MLP neurons of a small language model. Each row is named by its layer, matrix (gate and up: input weights; down: output weights) and neuron, and shows model dimensions 400-495. Each number is 500 + 50 x the weight over its row's rms, rounded and kept within 0 to 999. Numbers have three digits each. A neuron's up and down rows have the sign that makes its largest values positive.
A block is one neuron, or neurons of one layer that tend to fire together. Before each block is what it responds to, as a language model described it from the Wikipedia text at the highest values.

Surname and name-start tokens. Surnames right after a first name (Ward, Smith, Fisher) and opening pieces of names (Ow in Owls), often in sports text; also low, high, Win.
L4.gate803:511515506499537488517409444487597479483537514531490469532532551562535501476473453418546481420580563622478519491453456548473609422561474463427534393538487570442574467541536448473527471480439578480426516563443402555526440417461420512477534399620555452562513528499509517428484561540535466459
L4.up803:477522592621565600583466503499442542549504582441511551499542533482432528515477439419389530481553539484588474486584358475460495454479622612458425499407498405465488493545536587505587464567439508468502527382519472546506433499466490522586586501582483460464490483425471586491514494469493469472
L4.down803:579525484589460519482364455550501492403564511482639590545550490549572508473574480529546586476590547500451489547516416474461506468625524476483428464455484527499527475490478558487607470559555480569461500501482489528462531491540419476501462397500506365558512482441492523407587551495462454454
L4.gate3577:482464515474409478406532528442482478479469412464453454563581497501535511363582509443424463517500445498486550584508449562419522468597475481472434469456556428557514585525588563490515477481471439450594517546541452505392522553528410500467510536461529494560600563512549451527461475551425545488
L4.up3577:402523464530456482422483594404524485467431433536540479525540534475569510521597523472473463420572482593494557606463433452501513482509597443440505474463445512599465499465485591563527494593434384513507562586460561494348530515586421530566467467512621469506479494631451556463551477534569472490
L4.down3577:496491530513582453495479465525493479548480475513609534432463488470489509521472553498533495429524520520484471552492409428597533421516484534533576513481446582497489520436532624534610472584482474556487499522482522497357455482529492506524410564521555562566506432527510567464511465502494435459
L4.gate3948:522372551478443473528535514460557522529518411421493428531423502470519506535526576440464573463472530534435562536571497440442548478457512459576502444586434535560437591549573463520519536510523407492589541471563413568518509522475589522520472571463580487389479572566500405568486485461415464554
L4.up3948:431437460551429436452559504474568537499453480507440502507443418504553531602581412503534566510487502586493512504469455464633616531450489524535422547494459566489420510537568595606560565441549420505487562500413539544442519480531472503537414561485484456494504544543422492554587444427624496518
L4.down3948:433597442505533519453504456581494443465417589439433566485494507537495560485514374588586433465496425538514488561448460528595535524500566596509535545486512512473489460449504582627473534467536540551493482517404557444378472494559479489505529525513417514570483457463409529474560472489544451558
L4.gate4108:505492341518450498579581491445472413436538498438526398504584552500543482522411512440586616424470496548513566419516341441464472558507522539463461409531432538501494475578472482471496412410471488481532570495504556491472463491493471424559580485500561511523498555502470469409476513570452523477
L4.up4108:496536551531477436573479452515491435559546435462553439531477472509474449524524507526434456474478492495455521344494561392487470473451543546476549497478494545502571488519686515504533494440512535534588617469530547524396570471578609476497539433441564465608614536465447430513552558455518495404
L4.down4108:501498419496607425505573501379448547458502591529455455517566454608514449470482468471486519501516517518507494527508322535535543512451423496422543518425407508472528453460482438475467435481451512548523484585450522514454510523396498556467479560508441501524458453517520571419516453541480512480

Word-initial fragments, mostly sub-. Opening piece of a longer word or code that the next token completes, mainly sub- (Submarine, subtropical, subscribers) and N in brackets like (NZL, (NL.
L4.gate219:506578588543513438504506527402517541472511491535557452488470499565513484493468510539463572478462516367574549441500524475517586545568501491561524534590538593535514576545537437436533512419413535446424490540504463456565460498427480452541475503512415471484532508463523443527426428498465450440
L4.up219:438562591491506577462523480462544521509354496494555457536525488498490510583434536526486430549467494511548572365483515481495472495402344512423463552481545494565641519511532551548571518516500533506501477572491482450407529458502469447569524491529524452471549601503497503529505516529569491448
L4.down219:524463517509535499536532558386498565493525481541559459523460375574504472478535470483488546470531480398577501507559472443527567551598524499474463472549594523514447530565503343391462499418393528451455470472497462466558522516424493532505447528520457489514475526474526472551397421439496514538
L4.gate2265:555489551478440484400482490502535481478449553446544495465487488514534566483512531526550448414539352533498465433488533583503469510448508493475550579456540523474541471490497536514600495474462459612544499514550622500469605525443551531556490502496460602529475420449468512487514589447405454513
L4.up2265:533425623353493458482485426506432492450533474524531512565466478526491523504440458476473544523503494575590478470469540596485547534560492479478411479459505491498502510498484509471477478556443426470431473407475446540455530523390455504425584569516500533473398469538536486554545577494559564533
L4.down2265:471576389554549565603576449459473551531553538498439469513418472490458497478488484401472506454465558462498500584514483398531511475508538477453523497549504554548555486517504418454489538451504467397553510432513577527542432560493459377443450526526525489440563589497403480497516497534568556515
L4.gate4382:471449482444526460456523547592488435491519462410479344527575569528404543455527531434489518465439523407521411470485523501478554516478495515567548488497509465535468467487491502567543459505521550481527504572471404482475504510488534469443502398546398522492499565516490466546522493419471516462
L4.up4382:510503477452548501470594464526493503473417378474480555500480452537560530415520441437510581385493571549448560474449462523470575498430440501497516374573485495644550457518467494517501457513541486472481496527519525503383477560458559550443418595412540466454485426478477538491421572569480566432
L4.down4382:565562465475573479452583421520498512489423426473476466498435430443478602475406459483456546399504519424466554503578514412447536562475511590534467474556422516552564582458549482511505414522572523441505554513447492378414422574520527592468529510512519466487479451468376527493536555545510487419
L4.gate4499:504472565511474396414479490455481465495517468502405461503495521510567459488535503361448610406447533415498563434506462467458526449467553559508498459479461539507474551525451507532606427458417453456514423458494523502500453461577551450591552629496496497515482508461504439449445449501526505392
L4.up4499:561403578538546499496513522480524530520445482536487550491510478499509545467577518487455518527489468431471500500464517540535554459476505508468594507579468430587451522587398450542477521541464539502466489496475504582563495466562502488535437499411483526602461629513473446419551492530537492486
L4.down4499:492515510476482590517527513457511477492538506471440523551497488516416391527506504530498483467440484448532413506431516523563498548450426554582423488523544525486534449447463530553560421519544458474578403584456548468507475615538567432533573522518482445453483522480539384511481451466591478464

Surname tokens after first names. Surname or its first piece right after a person's given name, often in tables or sports stats, e.g. Murphy, Harris, Gobert.
L10.gate1248:479526524527552505522564558482552435481608496427493488543456579537580478568516531429528453533503508520486527474483455417430508560470610533470435562564525501472511501474524550614606486456528536566558485384614463421542496495481528530551494420485507457465531496518497533587499434489505424494
L10.up1248:478390431524402516553458518427497495469599470515445440482514578508468542538544581506513549392486483565446535541394472472501495458527480447491438548506459504522547437531478508534615535472499464595492530543443493525486403449556447405500515494526509517517573525506532543543548516527461545424
L10.down1248:485373428536448533525394570443511600487475543497531476558547538468509478524455504449566518412534554589496528499501579487508468486541490577370519472509549464483490585446475451505527431451555515546439408481564415522413387465539453508533560506610556526530485551501503565451496509508471515520

Early pieces of numbers. Opening pieces of multi-digit numbers: the thousands comma in vote counts and tables (6,867), the first digit of years (1864), ISBN segments.
L10.gate930:522455516544534483525487589498452472443506460471543537487548532502560513387511537529474503521550523525532472421467569559448494436507438496494431436521487535531486533422517543495507477543441547416542479464445563498571461506540535522502545511489457413427588469490479395483513516540518477462
L10.up930:546415489568573468476484623477464566561472474561424456406539580510505578415442513543444521485445609556484485524588503446512514493446500468474469550459391485513493551485512494421466473489525512533550479598510581465497487518508476558519453496571486426500503461548575549480477473550560477484
L10.down930:564499445572560469544446479592508613483497459835496530461450577479591487459640478503508445525536516500565524542529504471435473507550449509488480526512516500449506515457492561504503523473486548446543492514343531438572380536492516550488506510474496456402585556473559448383536512530496505507

Country and place names. Country, state and city names or their final pieces, often after "in" or a comma (Finland, Dakota, Auckland); also "was released" about media.
L10.gate2243:496524504401408464479507601510587539576589483465450491501463530523494515468515548498476541530473545417521563502485429504453479509487602431596459502471504614527420542401502569477504422489566459578545591561513426513430521542475464449586539466508462500479541472471525408505474581409510385553
L10.up2243:499415578449421454416503448503494465513597493469586552455506544493482448520579479536580473405472469447483497457387480537509514474462472529502533525489472460568461428484470570493542499568574527616463518513566411605483496564510549486515547498465479502491460569541486554554602518475487550531
L10.down2243:465511551373579520440508510533493518615473524505492388507525471351390478466464559585532556442614412473465492564396492497457544473487502400494484505514555577460442454458581500547519342454517525541554542508618474489440501463547488518436511483557530519434469535563513457476561586431445528473

Capital onset of foreign names. Split-off capital letter beginning a Middle Eastern or Asian proper name, e.g. Q in Qatar or Qaboun, -R in Al-Raed, J in Jordan.
L11.gate222:567495595499421599454508470504516483461478460458472494567513545470453488507426508521507492513544479461605522509332523581478403516545510479489454496463488636464467568406481505482477434552573528480607606636561499529526520523575493502485528450513452527560593491463555468492485544518503525495
L11.up222:534411487513456542525497482494433397495492467536554500559471503470489497461550554532529458539474476606475473538549396515519533368540477494512480459561535459545444467615530512574544474491452519491573556530536520577541494488496457520539418494549508529475404427564458479442534496506523463497
L11.down222:514546554487507587473541507514531522463456443515536514481461512492444502518471583467470509460443495511552507489599555432515505520519489573516440477459599527521461609572387477476473490369537584556459523437481570479358494574468499520506473462548487514450474505435521541529555551439566491502
L11.gate1114:533589513480487529499557468438491452491480373421508499535460568474587554526323520457536473472420558524508416467437487555523541535567480527462434536463480532380492567470496541458530468470464520479524455486558476453490500453494556496508439510539422438500492472495460537534549444547475567509
L11.up1114:443454445609517431478412604489511501413436404468502494422548452506574439524513523436460456493422453471466562509453546529431586466534556537395523473487534496518502540429441585540474479453533521516536542446444541538565505408504475477463481519617465553535473556470549527421426480481496434430
L11.down1114:525520480508597567524541543597627540596466515490495490540506435473512519478502495552552555501565474466589495528492563471613563506415528457482484414488551440560584422556450442480526548492528474491421398471532490533529476535491450425489552572411497568497509560485476464535535598479477470451
L11.gate2578:449488535543489476400594487457518454436512498514501467453625571531544448497515472519418585531561572447632462472508497496600514460618425545530383455510527520457535400456478530489526537439481387376505502417477545524471570457528501452600467507543443474549565546459522588537551520568419510485
L11.up2578:547471461472448464424502536557554598532501469461529579536368551502504420546532458505465523523554484451559574543550526363496509514526457548506596510576563446560492518500541499505444574508587406519506492541521544545535507583514538472490498537419512537588521579489430562537471556568523459523
L11.down2578:381533526496584529530473428529424473539359436393505549589522492492485552543503379525496394540467429471456518506467455627491564514462522517478548467509406476428589580483507505476428543576517439530483496459441456417529488547500550543472548596490519567433471401572506482458534416475451450515
L11.gate4328:472472458482567439475430587485557514482460529443561511453539507457496522434456502489518436484490454462482504464462521564421500551538578448484393471537496436491521537531529471433476417403534460493476545489495524557490556569486549486571543532437487535340523574489491497473517524442527519471
L11.up4328:452533517452493545511542506484521538451491506488455542525372504387444493626398538500501464448464516498461467540440510570433467532528582509464440424467455477352509474458559531495591575560468489403559591495428503528449473433484488493463548496539492574453458448511496552341532607597561500543
L11.down4328:500525512523492570521490505474479488432460551530534442454526545488571569479560415520515522512419458536605541524422504452520530514503503578510507494390489479578460499458504508481433464572501444563489459528431503491499438617528505546467592474500490503537445480520517468481518433411405504403

Mid-number digit splits. Tokens inside multi-part numbers that come right before more digits, such as ISBN segments, thousands commas, decimal points and the first digit of a year.
L11.gate1765:512405553570480447518448631442536567434539445455435500423514584459547541526488574409460365433530495504507522533453488522429490535492583479419493455482555510509574507396569440389561535554480520551518485492414474542609416508534509551521579477495454376517522581501560521494535413485580541421
L11.up1765:491517414525503526562491555549480516541543464571574560540581452516531464440477462549493551504439526508421452456515498527509506440475550511583502375519419482519476528502418524423518488476557473502495560496545529475521571533459515535473441495567530494478480472461468570502514387507527534541
L11.down1765:568435512568543496504383576485464534527504526362523535503468517542485484529528521367372426438455602453508541515445495599589443517496501495477538469554444544530474565586518458623570458574495583517507532512423470551551430456481477471478545465480517391548410508501568495401443522490487454512
L11.gate2968:542502574440541473394421499436497430546547439439479547459498569558544542531534480614464486478495478393528441564533471468449537577468589489488482449394618606533510493501517389432595523542545458445510545436496562469444457431520485570556493573499542422445488490466519458493563544473541525522
L11.up2968:472504442552368470509422447485454527496495476467444471405513559482511521498523489536485454477478582485482517541506544488486576522585438500448422413437460567497502540544549596496480483533501460465422471509423462422453523401451497434496557540447474452481528563430579489540500567525510485537
L11.down2968:458438429541465541506463559430554460414586529577495619493508503525541523550476531536410488507567549522516522590482490458508538502482569488533526535504503555378414454447390536481510493609561526429534401470551467472514534545509515538489454569472484495486444434483588512532497445543537544462
L11.gate3546:472494584526399475575541569502478532580526471502509532523486542542524534532494482525468463493396547477516539525521512489445452481504502486508463473423425454504525515454512473431442419541539562464515511577559542499532507586561537556443555517492428541520551570580578558423498510542516494364
L11.up3546:602495478566411521484555549506435477531484498497508389446459518529517447361468469482471513517444529500548470549545546431476387503562382500545501556525438514528578548496463486468508415580504508458531513386437460519453393560535500441572410451494449454507488528430521440433568495514480559437
L11.down3546:486532400514500502505484575561495563611530462759506462369385455569519377532447441514505535513477541422528473427463545489528632556497515563463406440487488495476451463495538491495422484517474506470477491540495490407582518452504540455476506525464444530515531436458462460500490450424504474498
L11.gate3632:478452515507596543552443523430476500484522512541545464406486584565557624458544442534462503475479501437603522565588515484502481574568469431598539464507481449401489552520553578427472437536476545501529497554522430491528489598569640470502536480576551461431582480536587500412524581510474565470
L11.up3632:430522551597483507450451520530519467532557539422522493518440568543522498505503542563504524489516529486561451525509506559497558468530486543581517479519581545580515538469577557503532487512483497406601476471539433459504506566380538461501560428465487484460516581519507421418414541461530509496
L11.down3632:466532462534538488539578478517479518534520563999537491435509488456535488470508488548531468461467528416547494502534466519500528537520479459548502467429536479496504478479562506509507534578532470458429507504548468459506544529493578462462533459502505499568601500410541452484410499489491515523

Thousands-separator commas. The comma splitting a large number after its leading digits in tables of vote totals, attendance and population, e.g. 12,469 and 38,000; weaker on table pipes and row breaks.
L4.gate355:402582555489501520500450541465416515577403519463467548442500545470544525512507414535484487415495511464472559575521460586506495476517466490497481487495542508492552418585512495484502367551503534521554485565502472473435419539556515529443486449566486514521489424431441542435506536498530453477
L4.up355:494614422477451433481498515537552516571507544573529485518530547503395511507455577478467510385502423488557536631404504460463462458454488542442518544534499572553455507473518492458494508477418566554492463580574468476481523539510535461468499414531461532465469453395521437514537570496510424533
L4.down355:469595420604517410524502493442531489539567585463558553560581569533466547498487545543533475505448394491569564578480501457596447419509377488501474517458497504520500532416404438487549442485440573549508477472539467487507526529518525588550446537417553557547461496448498500535533415514470547531
L4.gate378:523571484523524492401557521613576525568461473421456427558503520475522479411548563497371543401491474410495499530515498466509496459504483489511475567487524519537483598451512459525582449487509405477569528516497468440509413540506610464521569419507484516555588540496423570498511476544487479563
L4.up378:411576447526453515442466490541501633540381516510461561516545516481530538463437491532513519545479418580497616499441491493465565455528430499409549583529453481481511572497512460560453459487578533509492401511528542518475574559483570498457408508519514526540493470460470649469533445534527471473
L4.down378:427484458476553476527414610568496580539443523473506521483408460498452528430519487539553468485470489538413561537538489484524489581529488523487396502512496508524530618515479495563505460478491489491536539519495497371507559510480527524442473453440491455497457466490490478504436417494488429533
L4.gate1762:396464467451543426497473459564478581507445507496414502521591600592422448434557502374513424465560539523541548506546551459466519526514536514478433539512512507445479550513474442470542499508542491519681456526481546557466499489489554514506479483530494465457619432563402429480521534528533451545
L4.up1762:509470527394485451469575485477518481614408514467452507487515509451506463510431502511441455452507474466515558482551430505502400522476545522388496487561484497557515528508512400601589510462477473500624484441607448574462494519433399528423458511508541517513403522515477590423519526421514520441
L4.down1762:564503575557518562517514463492467416527485463486479538510491466590486462501403491571509436574559505478468569526560525527443421508445517389415469538443496511582480544541453438497522563467457500434476506437491536555525466522476433579505447456452462571552483500522511507477572504471573441479
L4.gate1924:430516443528473475518532515555590592533543466495419496467548583465480504559402490465455526557593578456478540564439453461460473544495460424457486475542524527458564515483567520476544503587534570521554478491488475467411474514546537470464410443565532508502598579542514439463469507489531515448
L4.up1924:555524428501509535497404540555406530492539522530444447459498518543464559447503506428451548444476471562437444542420389472544507525463433495469571485409389467553453416495477497524497513498528568498478545533480463521557543460540560596485455534458507580482429560446437524533571453463446509622
L4.down1924:517456469455529520525401523497428502472523563554576499472517491558492543451462409482441485448537449597514409467422501456546499476544459450516540442513511521528508480527489470560559430496420490494490531545445464565564570514487548532459509469545569533574473580428533434529577510416507517565

Surnames after first names. Surname tokens, or their final word pieces, after a given name in election tables, sports lists and biographies, e.g. Bird·well, Smith, F·ergus·on.
L11.gate369:584510491490459475371420499541481491552538532453538467582516460494427570420386513493563486404428482549584519511550547427572541505528492455465548479509523590588536553465470549446504412435617417404409567460496504611495530474473498591488481524527496497478504444565443494482542493388507511500
L11.up369:440471459483505475532503451488435565540490448474517571549478554478477515461556443477516527535521483518405516518501551513517526468481448548500528505534624421525506471425524552457470525527518472438520592496487534510500548578551536455549527504494537550550446522504548573454518440571417428544
L11.down369:448531496560515442395582419523537503493426493476472584459467469456437526554482431477461470451439515587440511567500426413578437431513479535520565482484591493518522437525552516537486497475632461554469539487543456540515508525473545422553471497548500464503416523494513488634601435500492520519
L11.gate473:512551488484574388544550475532518424527582420421394520584480518460551528517538458595505535518527471547503515525505471476420535516512535517464457558501475464560578492447478543558604512531493454508557477460497463583437467502497403523557529521555508448596504577492418554443498542500522438512
L11.up473:572592539460501593492536529607516497534530513457522432505487509496560463516544460531339479482438547500557584526574427438521479458516552572523459501446532448452408514508441491505384539549392516425461520415409495562516579567540584494521576493520456462425551516606512586501565455511536491507
L11.down473:482544514414453531493537427516488530543481393510544510532552426360467526509534437492508627470497565545414467474539568543584496560508428407557488508443590514486473484476469546556463513462526539547498517510513518498435535473433417506567453460511475475562535556538455642424618456529448521475
L11.gate3083:486399610390453492428549489596489550511437480488463534553457412530504583495499602439531512395542564540449482474509514431449496454339557495478467492510466471562557459535478471550449567473505458483571518554611545509549440538489580472481487548497519520467543558466552472501476560537502396552
L11.up3083:448480530596520510551420511489489501465443494439501549510501506452513555466528425447456642357490472470487447523490462434510532528468433534483434513545613495420472515463503517477404532547528502459491473553535519540462572433539484568544504401560532461541502486403486515448453529574520569488
L11.down3083:588496564482565531515507546395520432505557471602537553501446483447513492397463496468444481534450500451536460436447522535587550515474438521506538535490483518521497504472523454474509453418489398563483485452522484504484457487376511476593404444497559577503542433482472465422529392500506466472
L11.gate3267:473492559499478547531411527455465539483519445474485467495585561537539519518488534518421558409408522548412546551487441439455527491497495454526458494547450442516566593435498614476487507458433598545522525421535502464500358415432486517549540507562567501543564520416539590510605436555455445453
L11.up3267:485535463546519502452477508429409488515469467450479472485503521504490453481525563511553456490572506530485518458518527549581471527563555491547515539469444463501568558448640395454460510532529572494497440464484532562591524461458403501489502543458489495514476508464513560514641555480433554491
L11.down3267:503478572447476580460408376469469496608500465609485421468510595460518458454443492567599559468420528491537541396447551439483495531527511553563595436526453438552504473533505543522416523378521565554509546489526532500527480375531519557481526506519519451576447498465485461500493431531527539584

Word-initial fragments. First piece of a multi-token word or name, mainly "Sub"/"sub" in naval and spaceflight text (Submarine, suborbital), also South, Aber-, Se-.
L11.gate921:552430519591520522496513438513532548461480565466471477501502472511453449396522424443501504464556424501455469561472507504545393520487388495560553576494475514498525534617543532472569476473463539485600522460488502517478483493533524456513472512471532535450492398519569428535565548541460396540
L11.up921:531443517509453572520553491472551456584522539477505477547559517409453560511527549428510539422573504481498442451520536511475430520577411487543494427526519484521498564472392536602494462558511496497573450584460522575458462481395540390504466507524580509592586493532534484538525461582464559599
L11.down921:542567465576557550583552399386471537445504401560500461503514440496463490576452523480507482539502520499457514471496490432536471433521546526497494469440467512446490547543514496446447558517446516559482441436512508446503455531561503527472542498587449501500366510585468492522416428509519543475
L11.gate1131:475527542436572506484474488483545523532485483412493417430543392496478574397592420437565587534446556455506453511493452527486418491466554588458593619571579554470604455555500422540479401504530471458584478506461539419583521468510640536474496491512501625546591455538538403491454506535532509551
L11.up1131:434394550482530497488510511506495445504559543513466502476391432473581473502581571519422564447544518477481429488475483539575452541523569486462514528571541562436619551507459514382406624473421471487600516480488435466459540502541565476488504499415434497507469459483500425507391496440587454601
L11.down1131:540609515422437433485548442510524458516472427558489461555451522445539518457478439484571521540459550421589549581520508474520499511429517506536462466469453548533517405586515438532502465393586420544474462478572517498583423455433546491603496450494599548478479523467510440471574491458572501470
L11.gate2492:589479420506486503468563548478453433556498576471463522502581529530544448520468482560421540420474533468580556434568495436411519579490444530569480615491506577395474563630447464425477453497451507449563484556566535527424411429512559503483443459531483473564597481473528503475497552523448507488
L11.up2492:492470462465501522552423443519504426454560524496532527598561603550396550472472442359460455467487521552405533480489452422529539482586569477542478507450438538511526475503478500437431592442517463554495538450540466364512535468401548500564443500484381456417513593559498444522524584469509527402
L11.down2492:515473421539525464527494574464485499552549542451574479512491440435500470472577518497511480509553563463525477536489550507499515488453477466558489505611534463522532475492499506434556502524397495510530590487497410568475429526570493475496521507543412499546533448557383484443513517612538450511
L11.gate2964:522487417555413485551494446535532491513534586475624521461491538427505433535446432417475516477541531406488492467490516502499531440495454457588511514567503499410529521427473530582389503452564482549554381475511437489436555477569605401572447476504472451463531493503515500588484556473414522498
L11.up2964:473463423481526529507439588501427478546456565559431542478452488401577496483578492475556575501495515532472492476411519409580475532439451433501563473568456485482530412550536467466523505515486509503598537542590489525450483447545484489560508562553505536480561399449406561439509479515554450478
L11.down2964:504527597493524497510502446507544587427442501562487430473450522550400477449410558482428503575479595527467461486693488592501504530456491484546466530488485561481529573513470541467515508497503452535482518520374501459541477503411508464472538506509466488455561484521465449606472501496470528458

Unit and rank designators. Ordinal suffixes and first word pieces in unit or rank names, such as 3rd Battalion, Submarine Squadron, second division, and Master of Pharmacy.
L10.gate3903:469580456494493542461492418526511560541534541415516542430519498477558531532584509478463497582519470473487467577414501497501547549480487466554460540497436433426529538530476539414526450444526489424523464563558462621439434524525463539524469401495513507565502536521454442607495544369547566527
L10.up3903:540462523464407396488495545489516459452463479486438592506517521437506476551550539437538453553555570510458378571501458441466594557443437493509532493538452603425528511536521472554595532399465464471453540474468470526397450415428553499412496557453416512477577373583440491465538465524526487505
L10.down3903:571605511489488524489435407489553483430474418662442501616528510488449473518463497519565457458462523534476592526536507369586508425547483453540540484434451436532455459502471489494447431505515542472460606523461529451548476510519547570468514524516498439529515477520532535484534539429478507513